Part of a small language model's weights.
Size: width 192, 2 heads of 96, vocabulary 3788.
Architecture: rotary positions, no biases in attention or MLP.
Training: a variant of Adam for these matrices, 131M tokens, 8002 steps.
MLP neurons of a small language model. Each row is named by its layer, matrix (up: input weights; down: output weights) and neuron, and shows model dimensions 48-143. Each number is 128 + 32 x the weight over its row's rms, rounded and kept within 0 to 255.
After each neuron's rows, "fires after" lists the tokens most often just before its 100 highest values on Wikipedia text that the model never trained on.

L7.up454 [206  99 139  53 171 142 158 123 156 142 202 100 103 102 155 133 103 127 125 168 207  91 145 146 108 123  82 127 111 121 106  48 183 159 139 124 118 107 131 108 184 145 118  63 150 126 121  50 181 123  55 102 136 121  99 153 145 132 125  81  86 134 152 127 153 177 133 158 139 163  85 117 207 102 117 100 126 131 139 152 121 180 109 111  97 143 137 107 118 134 133 122 131 124  96 128]
L7.down454 [140 109 155 124 151 110 100 101 120 129 116 106 179  83 145  79 139 103  99 126 130 154  88 134 106 133  90 148 104 108  66 105 191  79 140 130 146  95 128 152 153  89 109 141 186 149  80  76  84 139 106 108 116 145 133  98 151  93 154  71 146  79 142 111 124  93 189 179  67 139 163  95 186  93 174 101 136 103  76 113 141 129 136  81 175  86 138  89 102  99 137 119  72 111 144 134]
fires after: "W", "w", "Sh", "ew", "s"

L5.up572 [ 84 131 114  97 103  47 141 169 131  92  85 129 145 121 132 159  46 168  80 116  99 150  94 144 138 136  82 155 178 111 108 113 195 145 137 150 183  82 178 122 122 118 107 102 149 124 156  76  80 149 114 138 167 112 171 173 116 129 125 172 111 159 134  81 161 131 156 146 178 167 147  98 118 102 169 139 166 177 162 105 120 123 169 101  57 125 100  98  79 191 137 120  92 170 115 125]
L5.down572 [101 102 155 130  90  99  83 116 146 151  93 138 136  55 173 129 180 144 191 109 102 102 135 128 172 165 113 125  82 144 128 140 149  99 121 178 130 137 135  94 158 168 103 143 173 140 108 123  98 102  77  75 126 101  98  92 142 151 124 166 127 222 137 102 141 129 140 165 125 137 131 141 132  88 112 124 133 120 172 179  59 121 136 172 165  75 103 200 143 167 145  15 150 171 163 149]
fires after: ", ", ". ", "that "

L5.up236 [192 153 143 131 111  63 124 155 132 117 141  82 161 141 126 154  97 143  92 130  92 166 126 118  85 159  99 115 107 110  89  66 122 165  98 122 169 149 117 127 137 122 109  82 146 131 111  85 104 243 203 131 185  78 157 106 112 110 140 151  77 127 128 116 111 144 127 121 134  87 192  60 132  79 148 126 116  99 132 161 131 143 156 114 128  81 142  93 106 177 148 130 139 112  96  77]
L5.down236 [108  86 177 123 121  93 127 124 145 135  76 151 142  97 146  92 179 130 135 134 151 157  75 151 134 145 132  53 115 131 138 112 132 146 116 112 120 173 112 117  81 159 133 128 108 119  94 163 104 112 107  58 157 166 130 132 128 119 134 117 112 152 113 117 124 117 124  88 141 169 136 111 143  62 161 149 117 169 174  78 109 188 183 135 174 103 124 176  95 168 123 142 197 127  89 157]
fires after: ", ", ". ", "wh", "that ", "and "

L5.up414 [154 113 144 127 120  50 146 144 138 139 126 136 151 124 126 161  45 122 120 107 127 170 101 152 100 122  74 141 122 158  39 120  82 166 133 147 169 115 155  98 116 131  71  91 131 132 150  84 113 143 107 126 219 146 130 143  91 137 156 122 107 155 145 128 149 149 114 131 119 180 114  38  83  63 138  37 144 161 164  84 136 155 136 127 169 113 126  60  99 103 140 150  98 153 133 160]
L5.down414 [130  99 130  87  81  96 135 106 143 131  54 135 109 105 154 119 123 169 182 115 142 108 114 130 186 132 189 111  93 133  94 147 103  98  81 206 101 130 129 167 116 189 114 124 157 191 115 107  63 101 106  90 170  95 159 131 106 172 107 134 113 159 137 133 157 119 141 147  76 151 133 162 125 104 147 140 118 152 146 118  78 149 166 116  91 111 114 148 143 122 123 103 180 144 130 173]
fires after: ". ", "that ", ", ", "what ", "because "

L7.up270 [120 150 113 110 197  97 154 131 155 120 154 199 124 108 158 132 122 143 173  88 178 159  68 183 113 154  43 132 102 122 152  95 152  36 137 112 174 150 108 115 133  82 162  94 157 165 150  88 130 104 141 125 125 124 150 189 100 179 194 119 101 140  92 143 169 135  81  79 147 175 167 128 156 125 134 189 144 110 183  97 140 152 118 128 211  88  60  80 144 111 148 147  88 103 142 165]
L7.down270 [126 191 127 148 162 131 152 124 122 110 106 153 113 116 147  74  91  94  94 172 101 115 129 151 138 153 107 148 115  80 166 165 161  79  68 126 151 200 126 191 146 124 157 164 146 172 155  76  86 130 142 132 132 167 173  88  90  83 127 151 197 103 135 118 164 117  99 136  75 149  94 147 132 140 103 136 183 149  85 173 118 130 160  96 154 106  83 153 159 182  96 112 145 134  87  28]
fires after: ") ", "; ", "ard ", "— "

L3.up219 [192 103 148 124 115  66 137 140 119  98 101 110 176 164 136 124 131 133  85 113 108 200 126 149 135 127 130 106 119 120  84 170 153 159 100  81 180 115 112 137 101 126 130  83  89 114 110 176 157 183 120 119 202 103 140 146 116  94 112 188 125 184 150  70 122 159 132 109 140 104 120 126 151 106  99 118 132  95  47 157 151  81 101 140  75 115 112 113 178 154 210 136  77 158  85  87]
L3.down219 [143 123 172 120 108 154 135 135  88 168  69 115  93  89 167 128 137 139 106 147 129 101  92 123 139 107 122 137 174 145 124 169  40 112  95 154 108 145 102 112 112 124 160 136 168 167 103 108  68 144 132 118 178 140 143 116 100  93 111 114  78 105 122 117 221  83  82 110 121 140 124 140 183 115 152 127 125 168 122 141 140 129 139 143 156 129  77  84  75 143 125  93 122 162 176 109]
fires after: ", ", ". ", "that ", "wh", "The", "B"

L8.up458 [ 98  46 114 137 145 143 120 111  95 134 135 134 142  74 127 199 100 155 129 126 116 212 137 161 122 156 108 124  91 206  92 151 131 168 163 141 138 141  73  94 151 147 149 122 105 170 164 132 118 132 129  95 127 113 105 170 141 174 168 138 107 197 123 144 142 134 116 159 116 170 177 144  84  67  85 130 142 115 216 150 159 164 112 108 154 120  34  65 127  88 109 114 105  98 103 166]
L8.down458 [ 92  99 162 134 162 114  86 127 101 109 148 133  96  99 153  47 137 156 117 128 130 128 136 151 144 148 143 140  93 190 178 118 167  75  81 157 108 171 135 114 116  98 101  97 133 114 192  86 106 173 124 158  49 157 147 144 143 144 129 175 183  62 147  79 166 116 104 159 106 100 118 160  86 139 144 173 176 173 107  94  90 108 160 121 188 147 124 196 121 190 129 116 130 116 142 161]
fires after: "\" ", ") ", "Wh"

L8.up29 [162  55 142  97 143 121 146 127 158 186 160  99 136 115  99  49 131 104 151  78 186 133 124 111  76 149 105  95 125 109  88 142 139 119 146 123 152 134 110 140 171 125 105  87 176 167 134  88 182  90 146 104 108 152  89 134 115 110 156 117  79 122 180 187 116 155 189 160 125 101 153 118  93 113 106 124 113 127  43 139 140 139 119 137 119 133 148 107  93 104 112 124  96  48 108 165]
L8.down29 [117 118 115  58  98 168  85 162 106 177  87 142  76 130 207 143 111 157 100  80 123 136 129 151 164 135 138 127 119 107 181 135  87 118  94 190 113 124 125 179 110 118  87 149 154  89 107  76 130 133 170 149 123 120 144 162 133 141  91 108  81 137  81  84 131 129 115 113 118 144  73  73 188 101 113 154 138 112 134 126 103 208  90 144 132  92 102 150 143 139 136 127 126 132  97 157]
fires after: "P", "p", "St", "t", "st"

L7.up393 [213 117 126 106 153 108 129 101 139 124 114 118 106  89 117 116  92  94 140 103 129 142 102 165  80 153 107 124 108  83  81  48 189  95 112 115  81 138 129 162 191 115 103  67 134 152 136 193  65 134 161  97 126  95 156 190 108 169  95 150 115 112 109 133 131 132 103 171 151 138 118 121 151 178  95 138 109 120  44 101 113 179  68 144 115 187 151 143 112 148 137 128  75  57 107 158]
L7.down393 [ 86 120 119  92 111 126 151 114 153 134 162 128 190 158 190 104  97  77  89 124  89 131 116 107 122  97 145  90 176  96 131 112 109  90 122 146 111 111 111 189 134  38 168 145 130 117  77 127 132 134 103 171 147 114 174 134  97 122 122  72  75 103 124 101 141 111 171 130  95 155 147 124 150 175 152  48 168 118 125 143 120 118 156 139 129 182 135 105 203 181 149 119 162 142 125 160]
fires after: "St", "st", "br", "is ", "was "

L7.up225 [177  86 129 109 159 132 131 137  75 105 102 111 151 112 143  47 162 100  37 125  99 150  94 154 143 131  67  88 101 120 162 155 113  68 118 128 165 176 121 107 131 129 165 127 135 142 105  69 142 142 101 132 168 149  67 156 102 128 110 127 135 130 156 177 170 169 120 121 131 180 127 181 137  99 105 149 180 166 126 135 150 173 127 139 132 135  82 193  63 161 113 120 112 110 124 110]
L7.down225 [115 147 114 142 138 141 100 152 117 120 112 104 164 186 146 117  51 162 114 130 117 132 161 184 153 128 127 121 194 160 144 191  93  98 196 113 146 107  92 135  86 106 124 131  65 166 126 112 143 114 114 165 145  97  78 117 130  79 105 127  66  62 134 159 143 130 118 119 124 145 111 175 117 147 145 137 169 147 143 129 140 125  52 136 141 178 110 114 213 183 133  79 150  81 137 132]
fires after: "E", "W", "'", "w", "D", "ES"

L7.up499 [200 131 144 114 211 108 114 134 131 121 113  57  98 156 167  82  76  92 148 135 150  89 112 170 109 111 126 157 109 102  74  93 202 112 138 152 117 179 105 126 118  50 111 157  78 131  71 157 164 150 139 115 116  77 154 159 130 131 157 145 110 171 172 148 132 138 146  90 156 103  81 126  96 195  72 144 128 121 104 134  97 133 182 172 111 113 159 133 142 158 113 143 100 104  89 133]
L7.down499 [127 118 113 107  99 147 132 115 100  95 125 146 133 151  62 122 107  36  76 193 194 104 113 175 153 164 147 130 127 128 145 142 109 200 129 130  97 136 108  89 143 144 126 108  86  96 123 184 144 119 156 167  83 151 162 123 139 129 113 102  32 166 138 132 117 163  69  88  98 168 127 170 116  89 105 103 111 162 139 135 143 120 128  87 117 120  80 111 185 139 118 151 106 144 116  98]
fires after: "L", "R", "l", "br", "a", "St"

L7.up475 [126  56 218 125 152 125 123 145 132 148 134 157 134 105 163 149  90 175 167 148 101 169 129 158 139 109 116 146 106 187 149 165 138 123 109 138 122 123  87 105 140  78 154 175  99 115 171  89 131 113  67 177 122 160  82 161 135 134 160 143 101 131 116 144 175  99  69  97 165 158 106 110  95 144 156  94 176 104 118 163 100  88 149 127 181 137  59  38  81 159 142  78 111 155 115 157]
L7.down475 [139 171 127  87  95 108  88 133 112 136 164 120 108 132 152  78 121  91  87  90  98 120 103 157 155  93 153 102 175 105 163 154 149  58 121 175 144 133 120 122 139 150 166  84 116 117 175 145  85  98 135 140 121 155 157 144 104 133 120 125 159 152 162  34 169  90 137 162 129  98 141 145 168 143 125 111 145 143 183 152 110 101 151 122 172 125 107 135 133 124 144 143  84 116 114 168]
fires after: "\" ", ") ", "s ", "es "

L9.up198 [198 111 127 128 160  84 152 156  96  70 100 135 132  77 129 143  94 167 106 126 143 139 164 152 130  87  92  92  72 142 149 121 187 108 115 143 109 187 143 108 183 103 103  60 157 113 108 140  92  61 137  88 127 133  91 126 105  74 115 128 116  90 174 241 190 159 155 171 143 134 113 148 145 153  92  94 192 136 140  88  93 145 111 191  88 117 150  84 122 114 132 142 123 154  78 109]
L9.down198 [116  87 173 121 119 136 151 137 163 143 162 140 115  74 171  86  65 136 134 140  92 177 126 132  99 129 175 113 120 124 117 130 145 111 111 112 114 116 108 112  52 144 113 125 154  93 120 116 122 104 156 109 184  69 143 103 121 123 109 141 130  25 161 150 173 118 161 113 110 123 136 174 131 131 170  57 114 178  70 199 134 118 155 171 148 125 157  94 151  81 146  67 147 148 166 139]
fires after: "w", "k", "W", "sk", "wh", "Sk"

L10.up115 [140 158  86 124 116 151 146 139  55 184 135 175 140 132 145 138 124 137 115 129  92 124 101  83 143 149 106 115 119 156 174  83  74 170 146 138 126 172 132 163 171 132  43  91 114 149  86  49 134 147 122 114  89 189 136 146 143 136  78 138  96 147 125 113  34 161  75 124 152 110 146 145 126 140 114  82  83 116 170 150  93 116 156 119 155 160 121 113 141 194 145  91 131 110  88  99]
L10.down115 [141 108 119 136 156 118 144  88 107 120 138 106 119  93 126 187  85 119  91 144 129 167 123  83 147 122 134 147 110 107 165 111  98 203 173 116 109 155 163  87 161 142  96  77 190  99  57  83 176 176 110 121 123 111 131  87 121 159 118 117  92  93  90 131 168 158 128 147 104 157 127 146  54 202  99 140 120 125 151 150 163  78 146 166 179  91 129 101 149 126 127 111 133 109  93 113]
fires after: "M", "W", "m", "Website", "D"

L5.up147 [126 161 125 117 121 136 169 138 117 126 151 136 174 149 115 105  82 215 112 105  80 129 112 192 102 134 136 140 160 109 117 127 142 116 147 110 195 166 119 119  93  99 109 131 143  95 129 107  90  98 159 101 116 149 103 185 158  89 160 175  94 144 106  88  63 133 139 102  99 129 146 113 153 117 142 137 176 148  80 158 183 101 147 127 127 115  67 140 143 128 161 111 132 125 119 132]
L5.down147 [127 104 152 123  81  97 140 141 156 128  78 203 161 113 149 139 164 139  99 153 120 122 127 179 153 168 106 100 114 157 132 153 131 167 163  99 150 111 184  59 139 142 123 145 126 167  68 113 135 151  92 104 103 144  81  63 164  93 108 135 151 165 158  93 132 121  94 134 152 122 127 121  73 117 181 148 174 111 116 113 101 131 134 170 194 122  82  95 110 209 125 138 212 135 170 150]
fires after: ", ", ". "